MLP neurons of a small language model. Each row is named by its layer, matrix (up: input weights) and neuron, and shows model dimensions 16-207. Each number is 128 + 32 x the weight over its row's rms, rounded and kept within 0 to 255. Numbers have three digits each.
After each neuron's rows, "fires on" lists the tokens most often at its 100 highest values on Wikipedia text that the model never trained on.

L8.up851:116121140197173052147129168110086108138084192076134121210134128105169123142139126124135119072096109215069134124162114156103185124151124115135103150126194138175082089115116122119105159103116145193096144149107147159157082131117117119068126139119145091149094119135117135113129107155096070154145117098128147073111163091126138121159084137063125138133157130126106120115105105131096104092175139179176171150196156136153183112097167147166163131115106104084162151070114179135127140128171122116098060149180148111143134156088076133137035171118092117117121140117131120103154114074169153138
fires on: " B", "ct", "ust", " T", "3", " N"

L5.up712:095138117164089122190125179116138111106120175156118132131139095150152143133119121185107126112053160071062102107173147138213122205115111119201100127156137155039039183075119099150142140128095162163130120128145136075161116102086096121121127133097153135142137125125095169147091098087151160063132136158104143119071135175145061098103143143174097118103123123131184172142132125121132123098176151164090122159120143161128135097110133140096126110139187107160126140160112131123190121152078113080172165107137171161135097107137144165142090143077128167116098021143124193147127158098131111106
fires on: " l", " L", "L"

L4.up111:131132110113108164139130105173136100130197232073139172134125130088129150085140091114134093078134088127156140169143149122128095140151090084116084149160103143106072104144130108085178106087110170160115130200135143126161115126092140126038104102147102094168150094128095159127100124105158119143157134172129125143126110138138077192109097125137136146170148118060163156125129109168139112161108111135124155080118194226140180135164150133092146103061135050146136146165115122122109127156119093105126143099111129107184101154134126135071167168132135111140083085126164147131168166137151122129
fires on: "ov", "t", ",", "u"

L3.up653:164129134130153138137079136167100123127149112138133167152085083140140135102122076117185129114148135124111108111146135137129137144103106097119119183150110158142086155124094102164159179031170094119150128130134165138229091105132108162144100108026053151123137067139118133141082123090130129091155122144102159097143138179146155170142139120168084133135165112103216100147128146154086143185126164107146095107188162157194122076136159162090142077160195078214124128125030121161161105094120134134177144104072141116146141124100160163102126149180148140167157091154117151159157174150112128113
fires on: "or", "ac", "r"

L10.up506:127103107138121096152162163124069169101151137103110127134143127150190128112171139127149087039161185092085121096155159160135089119130118118112137120233111127093171136108094097130139139105161125073098077153087094105172130082137061115097120124109090109138121060142121151150184130069177159089154104199126087143175107050143107125084107128068120090160129149085166112117134112127149067173138122117148155129127203152112160100160134162146186153124131163094119104134106149106180121086156102141174090144102122109101064135176067168100116113118133110157111097192210136160155164108113155106
fires on: " ", "re", " s", "ou", "ur", " O"

L10.up188:119101122142132065106135138096081070110101138136167183112189165111104181164136098144137161082130098107145200171154134085149122122128124126092130142120141146137142161116101200129176184105151159112105139179098115137102164108140085115157097189119229151113140144160143174112103060119122122156129094089150101137155157117131122149100086108163109122151088095123187131089193117125122165111136119124077111103132109129153118069183224124100109158181128142141075107091100179099107078125169097082126094172125122061083151134116099181135142114105115173122186087137121099157181106139150118105
fires on: "g", "at", "ow", "u"

L4.up243:138081131143167071113163107131128045125142182093213080115126116101140163109199155148086127136114119099103199139157108115140099167129116094064182149136113069132144153129127194146138131134124166186135154140127080140139138140142111087095122123125132123062115149154168154101100129155105083128135068127121147078134105071130146158123090120054143154162170115101142111050101148154129121110107113113118104168081163205198140076181198172162135128134146111170148084078152152113117134158112112141111082142117137076085087177157148163149129149125103119133199141141129142132146097185177120114
fires on: "u", "ent", "end", "v", "g", "i"

L9.up764:153112099116149086100076150072079098171126146163131116113175143165129099110096098104148139137134126151123117196114050180107103194163131110109151118153128140168146152126101093133103102084137140137132106188102184096116136140120105081116139082100170140092102106180122149129077169112211118139111068142192147120052162074091129111200135140124180132152146116106138144070155079167085092120122091104145087182097124214125172159134153192145110122141114102161150114071147105131154129111109046170165124103175166122138150170129099117147123150118066138091159120175142057145131113166139127128
fires on: "ist", "t", "an", "oc", "v"

L9.up129:126182059152187065086103095124145146128109145126183145117138103122184111139105173187126129089151163105110160119147118123168206183051125124170114153154123104147118178078113158125131082099167107137087094131140102072146153123073063070112135183118137056134134170112150118088042174186195117135166123141108158164122142126088127162109106135113158093153069134094150155088147132137112114135105134133116118106124176141116134124150124185102133158120140125089134151122080170181085086135215139116154094149151138075090082099072116074124139104119092145140197166176133141186119087129162115091
fires on: " Mar", " U", " Al", "l", " \"", " al"

L8.up532:168159124216170101143123183112159100127174120122134116148137102112159145136198092180102116109133155106183175128170098114183164134174082098118100139113142175132144091114132132102194140108139136129105077084046088067112159154182113104138126153117097101103096165149089109085153091109177137118142121110089151162096160140125116154142085142057084147195103134162147135107147098156164049120149114115114137196114104124112129141138148172145123132086121130140175143122113144105128109124112114133133082133159172109086113113121107077184086116159128248079138123144096150171134094114129129084
fires on: " ", "-", "0", "9", "1"

L8.up769:154170123157111105201051131108121129149086161081118124203105154155103158139190146116131109111065163209145106110147118132157141175128122129145093155159087110120162095127135112105169133046107182182162147191148135143141113112099091080128091152098138122102138052117105130184082071137124140111136106096169141071091147156094161116136150176123065103100112117172169115084102115119121141136118113120165225111155144118103173068089125144131169110113141146133160203141104140196152058135138067129158160117136128091170111104158146096145087173107096125080142050144131113138125109074136090127
fires on: " the", " The", "The", " R", " N", "c"

L10.up284:116109100202165086105099121129063072132108114150069116124127115134132151147165162162178122101128253111097181101156092116121098140175081118168076189161101121108187114126090193166125127137093183180107146109116128155141086103144144112090098149152127134107112122153135182143079092083187106106133112162119082122113114093139133103135113176100156127108148096164117115097103139125131122137110119109115125171130136139131177067079165186136141145143119128133119116043100167139124099152121112120143137119116128074134092099038044153125078139153136225149146111143143153104194087149123120100
fires on: "0", "3", "1", "'", "at"

L4.up200:154160108126130107110114118123088129178104182115184122149110143180167142128080147117100167153095161142077163160152137089203148205079116121152136108129154153130156167046120142129136077109152062117095120091048134125163067119116099078142132165112131112092083088109097083137064204092203140124154105132123116165138131132109092093074098204099159109136098138092229045083185136130110084095118135105114114154134138127064131119127147183099153151117190154140114157112121164113156138130094079122205118117146147120094096195103117111114102142127113145108219153163146115166130152131136118117
fires on: " ", " al", " I", "l", "-"

L8.up659:205143128161134074130122131051102088178151137123120108094134122188170173125139144133074146173182171103081117116160085098128163172097162115136126178134157177044152157071121202127159155117128127148133126119131106044142122105165094142187148161122129091060123116124140155135104199075122168127135083093102158117140131138144131122118069135132162132151162107147155088143146106102160070103132137115122090184138151149089082133139125159149130107150179155114150078100100092179120107125104093153121105082145204089133080134134096109138090170133116186065167129119100159150118088117120135108
fires on: "-", "c", "ic", " ", "–", " C"

L4.up647:113140102155139104187154139117093137107134161138125123177178095146174143113123111150121156143097140117082111042163118148147093117087148126149115130113128116075098148070135106132185084154167117167125135135122118107116142141052111114111096098072165182137091083134144142160105165126215085148141089101150167110095119130152083139133109096107164130179100184183168149130187134055107056097134166125107145174112106117102132041131151095170171141129145105142147131155123138107147086132100132096155150068097194175106156144102137118137086140126116192163121096126122121130108129141125151075
fires on: "ic", " L", " w", "ian", " l"

L4.up39:095118126143167094161115135114115131112133149132198071205156107160153121132110095182148134139060117130067122063090123105191115128147113126121050125132176153074071151131137145118151131128073090140051087163104133168121086153086163133089127128095146099145138150104114116130115130081200098118138148112154160129078119110151106145086136101118132114135142131171126161061197124153150153092181126136105119107135127164064158110133183129131167106132107134152140154125149167145147155125131098048158138166199139166153121112040140120154099167065091143133171106119133116157132209130155189145
fires on: "l", "j", " l", " L", "g"

L8.up719:131128116148135079130097155089136112145119141054145152156128166115123153143065140135157113105081152138148128072158091129124230175170147121105043105177131167094141106122108132084127115083091119205127126118117124138232121165139156103142106165067091166106110124126111123125107121117184153094130135076158135092128157108103118186119112164072099124133119161171122140092075062150117133135088100132146165113131137116129120128147140134137172089072150100148096146118179166130113065118087191131137120191137119156081157147112097068101122163156083152147173054187109127132164088091169170170
fires on: " the", "f", "k", "re", "il", " The"

L8.up502:127142134117126064148095124097122086128126154161144110147129077158131147156163149134125114098145168160093087098096062176114127181134131109173091118142185130188057124111073094118091139070106152177091114176142112160161106151072133120127119115123136136139084126132035132117067136146137108155119111079153152152114179071119142107142120138058136134158141122161074180135155089167196063127149133147125158154130132154103148109127163140059162109105096153122196155143151131149083108124141146074130137128186134145111121195122081131151016125122172178102175105106143188156117150109151108096
fires on: " M", "M", " B", " N", "th", "h"

L10.up314:098136097105156130220144105149139134078136147165148123121150092125181133103122084102157131091127129085190160137055113145112128146116131111113121115120135103130123183146134081150186115100155129162144140110116130115145136089103061123166109101127097104150124064160146139127174085118127145115171096141116115110099091107105107117103110133090116084153144151091200136103096145123148139113119141203124125119111185157112087191076154145068167138196085169060126166091155125110152095068189078123108135090148121108163102161169085197044086116086147127082085078120133147147159155174141137159
fires on: "\n", "ur", "o", "nd", "t", "re"

L10.up382:150156123168140116119122137096111085156110085116135157090173091167177122148182125182132119122097138130078153124132133145142127120097145090098155242154173162124142111148055192155153154168090135187096103117119136099106153089166108115122114137091143120102151139148092185147164157165134108172114102150072105149153133113150129140117067162151152150099120133132067124112125160095132087144156137139070094129118154074144141108000148151132150142114113131142121098085045196103136138130151165165130194099150152128095145114158105081159122137177148175132152153152094146137112082204114139066
fires on: "0", "en", "at", "av", "us"

L8.up221:112100108105110093090089114050121166116082090091146107072161095208095114114173172117118141078142146108102204145132151104198165141102128119136072143142126141152124171135156098136188068098062128171092114100131103102137128130121084077100164123153187044154117118120130141179143163145175134149158079154104146118159136101124083133093102138126118121159106072129158119080140088128134107060119122142173169120114145200109200082174169135173204131154102105096087151132090211125156132150099096095127123151132115090093143169134115107088134110088128067157138162153047093150124156094143157149
fires on: "ec", " c", " that", "ou", " I"

L10.up329:117089102144131112121111137091040118122104103168144178116159097155159179117158138091144096129163128146108125061108140151147153143060108126126106135178141183143165210113079134158146061100166092126085146072170182047143130112149065117117164114126162113149117144148114152174127128071170171158154080213068172124106119138121137095065082150155090100188130067094155100170137132126124169099121113152161191155125118173082145148107128188083153087149154087106105129110105176131140135116107130108143161107115114075093099162114051113098112174085113144193132125177093123108150088081134092127
fires on: "re", "ec", "gh", " that", ".", "e"

L8.up196:171133120131185091105047113135139122150108142148154143184124069130160174110113148155182091132141128083074120145143078141179154107107108115162111149106158155132153153117086108183136128175152141167095104169052111119169150107062115099086179183121068073164105147124145123178149179131202116143125145128080157134144161117131180099124104108135181114162139091115156132136126160135100127095134158136150153093105123148137171108102097161127135149130147140094105103137065102214106077138160096056163060150129154168130099165114134115081097090083110184099159058190148138195125125126124138154
fires on: " Al", "er", "ub", " al", "ter"

L5.up44:117143050134139155112113178148108117133143140082152160142084078129114143080073103162113125074129100107189133152178170169114148114093101094125102166139107107069084159152084148095162136097111180157135103160116147092132105072076113137120103118185146089122153127163060165166127111139108116130141104189127118148095140135155100124143110142109117141093173084050110126103131125114106143135103172144107119065120130175155112096139100104087138077091120078172087177160154146075139129127138146183152156139123183135174096161123144158101164116135131208129109090102114187146147152078142095160
fires on: ",", "t", "os", "ist", "r"

L3.up59:133118110135162085161122138074096122125148119122180131156162155092148128154159101129170150138118184138100156086120119118174106168081113100119105110155147126078118234120120112146153177098138120146147141139154129185114145120118110155108100137164129136064066140132115158193135100106123148091179097163134143101109187162142123208071092066130122119146158139107171108072150144149114111146170149089119116147073120110202126035147194142107113148132198166163055120139042148152166134134122095079113090131181106105102164077139116159184133133131122129146161120133064136217126108072149105080
fires on: "w", "u", "if", "ra", "re", "ow"

L10.up224:165138127174129127163084117152141156105109090065104146098079133164135120102116088120099153080124144143142125131135096098135132151103106097127142184160109156170116122118143175134139134093169107147112078149151143157184121097086137149062144118095090096130106130125084154153084108117168132086174110150127085161100170194161101160127131160133039062129128086065153119114124150166121093157105130112137132100144135126130178124141223152104170126148165073192058204110099126119179059122123107093197129132138214060091082145077168154131146125165134123092129100152099153159099077158173115087
fires on: "or", "ou", "b", "il", "al"

L9.up548:078140109128158107143098145084144107133184131138137089094126060169151136145116177098097116171142163095099116115131130109127107218138113126179145175133183133166094145122128142127094142111050125149074156094111145107190104082126091158114131113117140100126142140100108111127130176122105159181171101113146157134158178118136160112112139105084176121211130130158136111155143126111149142136143162159166128093183142140110159107136223126094120097105152138129160126113169101146103066120112105073086157108159210137111129124152090106128114197138150180153162127109133187113161109121152111137
fires on: "h", "w", "C", "M", " C"

L8.up711:143106102115149140113118123130133093149100202172173081183121083120139124150167108114119126082143176184086127068140105156116086184138133123154150129114117092139112093113128095124100114126109140179044156181131123138180106153102122133170111114103130155078128041090131120136087124181137095106139080113199174086146189108144105180129144104065157083151175145159156137129168163098174163132088172110103123169140113140118157078116181132117108088093161151125121157164127143063123105118162100098115171120155124190111131128120143130137082213144144173151194115108197200154135126131136145145
fires on: " B", " R", " P", " M", " H"